From a checkpoint of a small transformer trained on Wikipedia.
Size: 11 layers, width 640, 10 heads of 64, MLP 1920 GELU, vocabulary 8192, 51M parameters.
MLP neurons of a small language model. Each row is named by its layer, matrix (up: input weights; down: output weights) and neuron, and shows model dimensions 144-399. Each number is 128 + 24 x the weight over its row's rms, rounded and kept within 0 to 255. Numbers have three digits each.
After each neuron's rows, "fires on" lists the tokens most often at its 100 highest values on Wikipedia text that the model never trained on.

L6.up904:119112112123167121110165102125160127119094137142136126144141086121149139125125122110127151093153098135119153141186166167129132115115142123114139130135180131113114134174138149142165097119117134157146143153139119167154111141106131171096096160165111088146120142134119134112111146143178124117116131162145100170138123118076153166146124128124108113137119145129134124142114125183122128134138119123089133161153122112147091149115087131164135133160170130108132098170138138121149159114127166142126173162147103136169112109156086133077125112125122107152094108155123121118152110110119126149139133126138165137132120112049109136133140141102168132121124073116116101099183154109158149156140114122127117149146096110141122150132112116097189129104099123096142103120147150101140119108156138
L6.down904:115135122121140121092130138133103105129101122122139165156132086124122152136121152119121142136134090124109118143189137162144152128132099149111114117158134168099148123128141146122129082159119134124099121113142167136117157121088113115132148139106150154133141148149128153121117114157132066116103139162128137115116138112169099143139161127119073120138068134134062105120137112109168121130104087129136163177111097155105134138091144169089106139164120078114133127126131124106187139129116145157134141135176102143148121126144106150129114115146109117101106108132178118095105141104141103150156123160117125155132103118140086134131130161119143155108140090166124136125126129120153126155135079096116159168122112082140092129108095125124156117088096110106155132192181134173160113129137121
fires on: " B", " b"

L3.up96:099135103078125126087159113146121118103140141114092116138143158146106146113110131115144130134163116126113129136122140101146154156170144120164127109100121113075147118102150154089126111116123090107159123160092098103126102169176093121126186056170120133122153096144153096164120145138132134106173106112126134127132159103137160162113115136132122126120124155152123107120133151147131152098148128154150158141113126106161162106136137092137159127132133140128171151097116154167106067115150185108111130075113155081139123109152082126129151147108168161118116150167131124154138198128131181116165143130124104138119136099142160115088137086159159123084113135131106140156137150121143133182099086153096143151104112130103097139146127136143143153117149113158111147117078106129112149177140090
L3.down96:113155150127116107166149079132081115134133157139117132157125150155168105086144123141138087136104123136128124110101194121198133112174125084117137139123134142111198148117127098148099174143114144166171091105124116066140156134145120121167146112164108123098138098140123116144110132118131082099105113103168137137181139106150142095147127128118119105162197136128121106123158120102158147131180171081134150121114146120086140130122182145106108146120107145140092092132144071148092116154136156154121121098107114149099153122144097157140172143124151094116114144121122128120127111129088155131136083096139143148151108087116152180120150114099126134142141131123133135157140121130138135140146134126130128156108085131116109108143130127178123151107122132129094153153126101118124092131103141
fires on: " of", " |"

L6.up822:133147105124119155160141118154115110151134099111122133140143120119101149134128096128153087115140124119166147147094142153151098130118133129176120162074146146107135171077142148119137076118124115093114127113098127137148099152100124129097116124184149102141108128109143150125081119143122175133101136095128126141123159175119165123135073148117089125117087090113140096147144134113170137149068117118193109139135152155098121117167142110151139127156135097111136118124154098137123120132144103129126116085121109101166127112166100099120135095127119113161091154122125104133151095193126136099113133145124159157104134187106137143163105107118148169110116150125102173120139132120096119157165147144107097147164128130125136117068117120145150151115117123093155130148101082114096133143146143
L6.down822:102135108146127139103147161135133086140120115080135163164154114140094117087157116130158097131088128132087145095104145146147157092134147156149152152116130095090141142134156141111113166107107136120149106133185116113125111124123157118101134112141124111136120128138125184126114180139145155105100115129102151170145124149134158102135125119138059154110111111110131083168139122126126125114128132117139126129110123090094108122135186113166140134096141129101101126104152131152101135137158110136117128108101139120159155128132130117112105134112181117131127137114135146089111111165077158158119105113140109148166044095165078148181176116137115152149176137161130122155116178150154128137166164145106139145126122147140143112103135169109146178114096106105110139133177182118167160109150150
fires on: " of", " to", " than", " +", " by"

L7.up1155:118089089135132166128130180157141166111098069105124171109131090117130147140084108129170123132106171138153160114134132092118134088165116126106140131125156159102142160106124086117156154145086138094180109133097102115185162155131134143178073151072093131108144128154128106150197125166116108154153176104173109112166130133145156141150141095142087106136098115138108143122171111122082130173105114134124126171161119130145094085124072134119127152163142140175163100149138104124134137141136131097128166146124123149110120094091116122135107059151133139156100122135147110140143139094170150170117117116148143187123188155090124151133126144132156094095165151131123089126092120087136152129090087139124176154131084097114125119144145120086126125105127131093154089149110116130159123152082173
L7.down1155:134124093173149157125116140114154101159103114125140118161132144120070156139105118120121113206118111148082110148115104127093136139139095130123169120103118137115111159136117178129144131144108111160121145170116117127086104153116135131074122081141091128133083120106134114107098128149160171093095150146122117119153124109131080108094130123131133115147097128133089194158097118120150133149146140132132132113122145160124165137112103152116154156115148070111103147143092139111145114132109111163138132115115099121105116144120144151141120154150078108108141152175124126181157142118122119153162174133100151080166130130171103114145121110087141154103166099151143147109071122085170137171133104124112119131169141109123177129138136079112132132129126115154156058115174120174127113138096138
fires on: " B", "B", " b", " C"

L6.up1878:164152091108137116122093147127130124136129123111094110107075134138130145129110138132121191115112096114108163097132127080153132151134143152165122118194125106104156154125166119174146136161144118119111131131118106120144111081154119091108108158123172141134138121143095164078146085132175121126147123119098168092137146149134153101135091123131087113172143158133128105147174073106139128139128136169088108156151109125144102104142164098110150156187137110141153109121105153077141131084111117131177095141106136125116116155124179117128118150111127152075081127133108110158122170120149151081141119113148149098141125158109120137108103081132133112117123122119140142108091125125145159183167156130139109126129167149175129114096080075114178159125159120155075090106122099142089132151114126
L6.down1878:158109112128116127133136128130084129163134143139144152114117120132122162159133127082131133098102149157131116156120125089174126131137092088132158139122123117132096119092109077114114132091117147120149151133147101087128151102120106131107128141124132157133138113141141150132122063094117110127145105174175152128111176164166091159076117118077140130151179123151145124114099169115118148115105102141119122100109119104108149140152102122151151121133106132158101113145102128121136088145117111099158149104165139111155098087137163127122156152127155109119123155076155135155124147121129124117128113137108123128156146126164117127119101149140112185174161100122089094139130140130112121091135116146110172095122155110119134125133154150155128149074121107102143159115116136175158144167134107
fires on: "or", "al", "s", "in", "R", "k"

L6.up1144:109106094109085121137117156191155103129120145142121095081101137161119169110127141103111127128119104128126112103126134121132106127117182140166149132148103137127133132114151142154095086141108166110129115146101091155151154114139154160121122095104140137140181150129137187115106149191189135156159096134125167155177132109156143168151107173133112138089142130136131127103164135100104148181077114095103119117100134157136113127118123112120125138148092158097124091109120065123166167185124115129139144098137120160129111131144128149132077071129129099170097132091118102180109142086128138143116138137161124148152103125112178130099125122159131157150171087107126100156100143126071143136139142122089137136127133090121135140095112138141132136129141141137111123147127145087158112124103143
L6.down1144:155153135145148112134101121063180103118126149086124125108142119123106173138145126102145142167114152104127125122116147111098120121088120072158155137129154144172125124084127092130166145123142099134139130139098109155143141119100114121102084137164105099109126139174178098148120099110111105111113128128167126125171072127152076148077148079129101141107101126123139151147147093133151124121156150130142170147133127140128159158130132110139189158085094065105099114106126138159122125143119118183154114135162101138104121172117080149092117124120126130173091199140144099112109094119144179099131122149098103097086170143143079149141159142134124115098127091115136130120150146117129130119124126105092125134174123138194077106106095124135148199172080149137165142109150092090188119125159138
fires on: "B", " U", " b", "==B", " \"B", " (B"

L3.up386:129169170114144156111151144133118129107105132114125181163129118103159149123106096156135082092091133120128108140079128122165139158079141116133085149116089132095167141136127126136113108136130117094104119126125092097105150106203166151153117138145134144164117151126122137136088147190134126102149120066149115130133089100121146107126174150126060164105127130147121141160143129137155120142068124121125143122126118095123101113088211095076105130140109156157114124076144151069139119120116132122109122148123131106117104112127114159201142134146155160113160133143135085125124160129146133146125092143093091162125156135129169117130111100142147140149123142144136151129108127109103115142117119130126164135129134119114086096098098180139099147130133136131126160120163146116125159135126141
L3.down386:117153125150119106129135142104142153118089140123118111126169120098151083112163101123156129097135150138103148139133154119148144157152113131133100093100142102162122137159161141162129134170145111146125139131156099092104141109165149135117082127126135138113143124159172181145116126102131080151166155110107154141151094129150095124149143093136066150142155154090123110100125123078138153136148130125106122144123152149092106157139103158124144122151149145145098164110130132155146107156130158175123092143128143133153161089157161140144111137133164100131115119109132112131112125149102122165135154155117119163121130141099183133125098120157140108119114110127119142098099116145139112098095149129143116143129110143099133157158146159060134123118136152123146145156117115122113116127110135
fires on: "\n", " |", " of", ";"

L3.up170:092101097099126081149179135156149130143161119070139118124124145141110125130126089127117128107135113168114105150139120138117144086136120128136123158130153127100107115140145116118088129113168130115127131095104123122093122141128121111164127097131138115149135131141160103134092187137107139114108120160128113174147129157142121160124125136159120119140126109091111094097160132101164107112125163125172116148195140117146124151146132122154092151145156151146106124117127086147089140129125170123109104123150129155130159110109112106118154139100122130168131122163099144140159120112108125150122150163114111119158122110131103123117107053107154113130152160153143106170131140140070126152096135125122164110133173150130131143167122144142143144062152112187116115148123093154123145097115136
L3.down170:147133112122136118117105106099099182114132113157087134089099159143125145086134124108198119127108150161118119106142131134113131153124125144109118135083122148129136126122122125146110130091149146067131130118127143116131115135132114127142123133155085147122142153191149103135121130114088095184106101154134079151182097126119078085099129134096109118099147121147135140089117126148181144118125157112132124118116159120130133097167169166113151098112141112128125116167128129135144081144138115135129123129134158204081109158150147144156108116064106096173109136103154109133104130161118051152126088084134092155120150147180132127073119134160098131148158132129144156137205133114144116112132111135140106135114094114124129106122132132134132143128132116122138152117129099117136131162151100
fires on: " of", " |", " number"

L6.up787:122120136106152110107141116127107134124131124111113127125121157166132122123128150099132158114117154086135138129127122164117127108157144119146160132139153121175134085126151122131124127141105134102153128124112159107102088075135190116115116135100135139113132094142147128083159163126146142144134131110141145110133126099159150131116148129120121156117129138149146162120118100159134112089131097133090123115139142085130123088180098161141124123104117130121083134122165120071100030109110136147147166122174133110112163128110126112085129115128156102153149117108102091121101138147142156117166150143200146123117155135113144088143110102141097161118088176110139158114153166107150144140142152169146139072136150121117152124123125167156138139087163145145124133122135107154120142129132187
L6.down787:142129094167100126158144144107161108134125136140132120113121135145117104139130156164147114131130100164131129158166127100130105139171148106140090143154063104167120108166146171096154152088144103109114136156103161130126156102168132155130137091164159132116107146135155153143148102127094143140125145175127078120119122176125151168164148096118109129088162116123130110111137116093154131084143131120134121132099139154125139109134135126069152109101117112140100159131113126143132159148096168170119127130096127116166142121102124169170133114114100114119110126149132104103130126094115139079115130110154100135140130126081108152104138147118128168152142074152122159129113158135156122114141116123102132130112122102152182150122119117133151140098129140110128119111141149109099115080052105
fires on: ",", "),", " called", "s,", ")"

L3.up890:150128124173126149099113128159137127118146139147114128103156138127184091147148132128156125176127147176142127147156143118088102154142127148108078157138126143130145111150138119135075142142114103114121104116106066123115165146120113115137139148139159117152154120111126153147141144121121149092172141150114107188146170117137134182107108152178118089172070115149113118111157148130131147131132123137108085132152118122126147074161161098142121123123148127096163119132119074103143145140122142163162106151182151126118118132110129088082150155120104136118148114130139124141137125133184146107133146154085091126164116170121099109175154125120192146128094124097107107130168099152143093151113088140145122100116096125120131099174119137140126105140109096121127153133140138126125106129101122
L3.down890:137075125158155144154107093147136170121170121161137159132143121125136128143158124110161142129119170135188140117119131114151138125149161134120158147089118148133098111140117130143125154136110114142153135105142141093117137105107132081122118106189128131128139134125127124134070145104117122137117115130115113106161120181145146130152128126140132092116106147158115142106114145101076183152112154151131127116096134090105119143132173152109107148143150132137100140124158098147137104146153162127110173149107098115151111132123136146174108109156132071124134163130076130104097100095174124135081068129126131156106097158103121118119100145126139135107067127120153134123132133120109139152182138141138156122132062118157141124124141130163091137129109114068092110160124127095154113099095113
fires on: " of", "ar", " much", "z", "ad"

L6.up999:102135126093110125126140150114105131115161123160136151144131137107080179087137115148172092144151112153161184094148119130187124151114114117130135129082095138116138107159174128105117118136149125132163088170086095105128174152109150106159114128133134106131156086084101141116138119131143123117094106143123131154144139133106096140162136157187157125120117136119119112126143143178131180129121171119144131133127156111103140158132115105068145102111125114123119173144119155126142071119127155118117115129171189128072169149179120161143144173153113120167156117156113140137125097123103125114135085156117131158157134110151120104137122090164137137118133168099118124136125137101133179081109087120112128096107108180092142149073101160102132113117115098112146119136120075103104073119095181
L6.down999:140156104098121103164111107146136108110129095150088123117150105130112129110169119122139115113125100150107134121126125125086074128092118114156114112104139119085134147129099150146168110089133138124139109176146104107154136125157140133129103139178181130155121143159131164093123161138134128098134127080126123132155168116086131166135104098082150120112182119098145135113142159121163134204112148142120126119080168122091134093118111142129159140104098080139154131105143149160101082124120132111123083138158103152122122125124107127123163160124134159172135137132137121114110113128114121136144143164139145110129118093154155140141121142143127139130103127128160120110108181126139148174150123074155104164141080146159142166138124081121097147133133154140155126135158099136103097140099099
fires on: " |", " L", " his", "l", "il"

L7.up604:159155114106134131158106122130117110107166109114106131095147177136120164150137121108122129126162140166149119173103142107130142089118115140143090126148166162155141141137116179155150146102148116079174140125150064133114141138145123130160131125112145121151138136142156173152126163096148117114102155133127137097103104125108113098110098086105095120166146124130097146143150154142141130095110101085149159142178099091120111146155108187114162120187124081162140136125136148131156162121102124141118079182173152112116128150109122152117148132101140135126144132117143097117095138124129110111122078110126130103188164149125088179145089113154155089159158113152116130138142133146135111096148158142158142098118161114126151090146108123145140183076104094088137159113176112098133121113103169
L7.down604:132131140186112109140084126109112125108124112134141124150154140165114116148114171140116101131137160115090175148109132159130131133157093082138146094090126136132126103104137112121163143088137134143080130142124155159113115164100124155124092175159103125133154120140086130179093160093096091096091094142122119153127165129149115150099093103117145141147096127092142106105119118127129125116103107149091124120111121130136155128153173159144140153179159083122122157164120141124127081118167145095116128064097122161126143137129151150102135132134131164148142150144091139134114123120115162128162147101129122146092132146123147084102120142126108112167108116118113131149147098108132109135134123142105120113161141157138148161164158162151161117144107112118156103134138143179147160118158085
fires on: " P", "er", "or"